{
  "d_model": 448,
  "n_kv_head": 7,
  "norm": "layernorm",
  "bias": "all",
  "lr": 0.0144
}
MLP neurons of a small language model. Each row is named by its layer, matrix (up: input weights) and neuron, and shows model dimensions 96-191. Each number is 128 + 24 x the weight over its row's rms, rounded and kept within 0 to 255. Numbers have three digits each.
After each neuron's rows, "fires on" lists the tokens most often at its 100 highest values on Wikipedia text that the model never trained on; "fires in" lists the words (lower case) most often at its 100 highest values on Wikipedia text that the model never trained on.

L4.up505:115134059136122137141158142119088125102175115077119110109120142128162139113126127142152158166155134098097119103136084152094098101104167131128150111092138127094089152124171132132184137159149134125160139181146168089143150103086100133132123133157157154105127154130123166198116126138111157119
fires on: " of", " to", " are"
fires in: "of", "to", "are", "among"

L5.up693:152127082162123195165102082144154141128109107114122105149109132144130158124129094119164140122116087128148165139102158152123126121073137133177148121114121121103078132094128110085140152112158137126186138150157171091101159119132120121149157137141109105172130140147087153140137120155092113107
fires on: " time", " years", " times", " year", " children"
fires in: "time", "years", "times", "year", "children"

L3.up869:125138105129118118123091151145085125133149104119159118123127098149146158097112127123119177132129141135163094130122106140125149145144143116115152145068157147164132138109116113163166126109181111153124098118187143143112116155141147106163144105165151098179137174103113127117158152133152120094
fires on: " as", " of", " War", " World", " like"
fires in: "as", "war", "of", "world", "like", "service"

L8.up833:136126104142164126102156105153119149109111117169105106101116132132126167128116116140105129103152123104122147156119146132117127104130116091087128139101158135127106121159112140106117095067136121140169115061107114115159198147122141096139130133140101095150121178081103133157101137154134120183
fires on: " in", " of", " at", " over"
fires in: "in", "of", "at", "over"

L2.up704:122116113093160116120102122123109156142128124129134125139139138094088118168126137155099074125057106130077142117128150163153159157167090114157125151179136135094137090114148106150123099126112134120143120167099157128141144096118144136145127142130106126129161128181187168102120127120106128112
fires on: " and", " but", " after", " as", " following", " which"
fires in: "and", "but", "after", "as", "following", "which"

L4.up289:121133114123112176075130168135145132112137128150150118140106118152148095123134130083109169142131161173138116141121149085116111152111119171118131152117150115141136105156188147139163141107126082115145085101121148165104118120180109179134082107153178105106139115168111151127056159145121117130
fires on: " of", " in", " der", " for", " Engineering"
fires in: "of", "in", "mathematics", "der", "for", "engineering"

L5.up1205:089163157124142105147178098134079135156143148122125140138088121119123100149097125141093105119140165093167105132143104093141158114101157154136161092138131103114156134109131135095147127141141133095139139126089153103156114139129145103172111131094124093131158114104120089141164136150131138140
fires on: " out", " a", " an", " over", " up", " only"
fires in: "out", "a", "anion", "over", "only", "an"

L3.up1033:133106118119124148126128160116157160121114094128154157104092144116114179117124116120077120109114132139119149105111141116111126161118114125164151081113167164122133127141136095142121115172122150140125112132094155142116133134138162146186108108118141112092143173149151124101124114120104164126
fires on: " it", " there", " the", " of", " his"
fires in: "it", "there", "the", "of", "his"

L3.up1041:126126116135106131113121157090117094126138140143104154135113130151109135141118129139132123097121131103116085147114120104114158141131117073137113097142168112182123110162131133139119110055091144141188091123144111131111128126120137151148131127097139119139139120139138130112151127162115121131
fires on: " to", " of", " in", "ing"
fires in: "to", "of", "in", "resulting"

L5.up1108:158115128115123108114157113116114155153131102163099123102172159140127134129122103111142111109118088120117129162150117157168153161130137119132130126126143095113102100109109134088127118155116154190100134114154138123062137119141156143138121122168159130156084129115095167152082124115103130137
fires on: " by", " in", " of", " through"
fires in: "by", "in", "of", "through"

L4.up48:098137123074152147101116145146146137137141159138129124134150140116157113073101134098121125102083148154112144146127164156095146157143149107147100152114130145135091130120132119127162152103099121130238117076132128134110161128126142116160147063124149160126126126103144162176155129097133099171
fires on: " United", "United", " States"
fires in: "united", "states"

L2.up1052:154143137131147108131120141142119147112123165088116095185118107144181162089102162138131133152144059135144118140146112153085148137164116103165172152097168138124117115101131118138075149138117112126125159112139124138126144128125169134093081165137121097099103111084159154174137133113180161127
fires on: " on", " under", " of", "On", "of"
fires in: "on", "under", "of", "according", "for"

L3.up265:138128135143105126097135147124125082144161119101143128068123142127118133157110127086155151136128158143118111127108109134141130162142135135131135088134132107150095115169097141160144167145145128112145107116137176101097146158143131110115095090145151099136151160121150125131130137133148130099
fires on: " of", " League", " for", " Serie", " 100"
fires in: "of", "league", "for", "serie", "100"

L4.up435:150151114125131073167143158142139115189125144127119118149113160087106150133106130102133113105129115108130150143126124122169130130158090064142133116111157136108099101131113158154137097107160119105152118134152062141129111127106103133126096085148095105110145145100101136088134106155184141121
fires on: " to", "t", "ve"
fires in: "to", "t", "ve"

L3.up743:154169076113110096167103130167109120141105131123084119110153112083141122119083139109180112133154102135127146067121135133143145131106139131119135174109182122105075140164133134099116129102124128132160097098101125113119137196135135110133138133114088188141131132123187113131156109123154117133
fires on: " United", " found", " living", " late", " dis", " re"
fires in: "united", "found", "living", "late", "discolor"

L3.up696:116100141126155108120146179120088164158169138136139105160101123114118117106119133050133123138075103117163147102107143110159131111126194136133143170135154175105132091116165129101169144134108078131127088123133120107149099117149115135128105135096146105183131123129143138100132120100089138112
fires on: " of", " as", " up", " 5"
fires in: "of", "as", "up", "5"

L3.up289:116149114151104107139105197114139172126097100129140143142123107119145071140150149101108149141108087127130137145146135135105155102116118134140127089182115150103098081124132156116162172214151132112148149119121122136164153132112091143173157126145134115095127145126135135154162121126147124139
fires on: " with", " En", "yl"
fires in: "with", "ketenyl", "record"

L2.up1268:126156128145118123137131128133111124118125129143111124130093123165122140145158121155155102123159145134102125105094148132161138143134114108109145122093151112155065095135130128096167128139160170159115136096116200133123106114140157139123154125094133134080099097182172166139136125125148149120
fires on: " said", " time", " states", " means", " wrote", " meaning"
fires in: "said", "states", "time", "means", "wrote", "meaning"

L2.up789:106122106156107143152124083135135136120176103146114114152132145175109129110144079110133117130166113114116136153165150138168147109176114141094126135119114133092116143076132122164102130145131094085114077141112141123112120152149107136107135153123114141109153141116140086109129108112139141153
fires on: " as", " made", " make", " is", " making"
fires in: "as", "made", "make", "is", "making"

L3.up211:156128107150156153145116084103117135106139127144148125106118121153119187100110122140102126067121081173151134101155140094121183143126087111123136153112120113107156142088115134152132144123121090145151076175176113119140165147128108100142168083097113148156133138119122116173123140158136163172
fires on: " time", " across", " times", " in", " like", " of"
fires in: "time", "across", "times", "in", "like", "of"

L5.up86:144164131144128118155149140138144094160113099138108115083163138104143065084140105109135078092088123139119086145158125137134176169154107111140129107149133131117030141136165147131142138132118156120110110179162119144150098133103130182137133129136126136095178143158143141107140152139161145155
fires on: " with", " have", "ve", " had"
fires in: "with", "have", "ve", "had"

L8.up320:125160109142121109088151157132121132150118109150152157133102158073119139182107125136111103118144145090114100131090141119175135121137107106111126110134126213148097170157153132161096113130134156142148114161068124149131122116146112122118143089103116150153104118139097162116131093108128121091
fires on: " and", " to", " that"
fires in: "and", "to", "that"

L3.up979:150125138150127150135184114137113133121134103149123134174112140086124160106148088088093114150113095129108132172142151090109107138135139109137138132134087128114091102184154158103152115120115087115160174141141136145131153104159149146167195134146124132065140123099173140093140119111133109114
fires on: " has", " led", " with", " leading", " had", " having"
fires in: "has", "led", "with", "leading", "had", "having"

L8.up1286:105163113151123184096109114125117139107124110140095142143111143100081180107100116116134116136114102115123151161108135107145141142117136130129130150134119158141149141151149129110131097105130122100112112144122120148105150106118105143120146153158092139095130119098084128130105135166144109144
fires on: " to", " helped", " help", " To"
fires in: "to", "helped", "help"

L4.up685:142105112110120151154140096152205106137120155137111137106132110105116170138097148166128162100131113132128134105120164169118172108140116114101144125095095146100152078121158126117121095142164116112124092122120140152149117165116109145111056107136136128134200105117107121123106114118091119110
fires on: " was", " came", " may", " could", " is", " one"
fires in: "was", "came", "may", "could", "is", "one"

L3.up1070:137143132121161108140131127120097083111135090162183133161119134137152102151117111184109068122136089143109100135142176146110139125143115113136118148143138137108152169115111092112097134115108115130133157161130097114109126117133130121141138124156117177124100171125154134167091158167107105162
fires on: " in", " of", " the"
fires in: "in", "of", "the"

L3.up491:149157089134113132161130159118125090131155149130109127102136145136146138114134154095151151132103199151129129082097116184111153106134129072095097165126083096126112124125135127161167142185107164076160132127153129115117169104123131098097091128159095132163128102093112178111167127170128154147
fires on: " other", " of", " life", " Other", " with", " by"
fires in: "other", "of", "children", "life", "among", "with"

L3.up530:122125141160150155115213135095063121124145125117105145115119133187128145086130118111132114162098082133152110138093122130152116148113120140128126090120163141129065118096138139102113144133154139132105095156164132113158120119081129164082115119156123126156118094100100166166115069110130166083
fires on: " of", " into", "as", "a", "us"
fires in: "of", "into"

L5.up183:148154102172147135125110085131162128148118128135138128139120120122144125135102121139122128128095114136115150163156128156131152153146127105114122144137115129135166106125115104152116127108118090100138089143100150155171156132124117133127142128077129121114159151141096121106129158122151173134
fires on: " and", " is", " was", "s", " as", " were"
fires in: "and", "is", "was", "as", "were"

L8.up75:125140134086119132132142138111179099143084110116130107156127092130125161176087138123138083139178127146145143135107108104143119159101171108142085077087131197168127142129135127129100155103144110116110131120099091134154114119128122131137129123128129168118098127147086141107131142102157140117
fires on: " to", " and"
fires in: "to", "and"

L4.up1304:122134162123116135088136152138119122133135143102143085130106149157135111132137147135142131116111132167151134087030101142094157164092171140115114103093135121118142178121161111127100150163126138069123109143161120141120145137123102139158094085100094185129108164165143161140139098118109143140
fires on: " of", " the"
fires in: "of", "the"

L4.up2:144134112116130116135124118132103144146131101143118132139147163132082131143159162117148094115078142127102139137118105144097125140137173135130126090165125117154096152117134089175162089178152138167116126141163123103101106077122123176107115098105122136088128140118156151144140123163079133126
fires on: " on", " by", " of", " to", " as"
fires in: "on", "by", "of", "to", "as"

L3.up531:111110109103155131139136124115081157135157136089155098164122145133101194115124093060135119123060150132153124109117120131134128092113136128113132162072110120150116109138150127143146136157112152115162091136156115088107160150106166083143116114121156108141132155141161126099132140119143200159
fires on: " of"
fires in: "of"

L4.up107:151114111093151122130090154162138164143127102128136090111083112163096145149126129144122127127140092119175125150118085107130119151120123146122109116070108155113112134114175159097154137174126144147139105137122181139153132110127131157116065139126135115150111102139103160088129161134163132111
fires on: " of", " de", " and", " der", " in"
fires in: "of", "de", "and", "der", "in"

L8.up1165:112130167124139112075146121098105124125138148111094143183134093170102167125127125121151114146119114118123127134126143114126104123149127086144152122133133093162142121130129123139097093084137125142117150119140104135112143115099156136084093106182110109122119155069147130122119172099171130124
fires on: " in", " to", " of"
fires in: "in", "to", "of"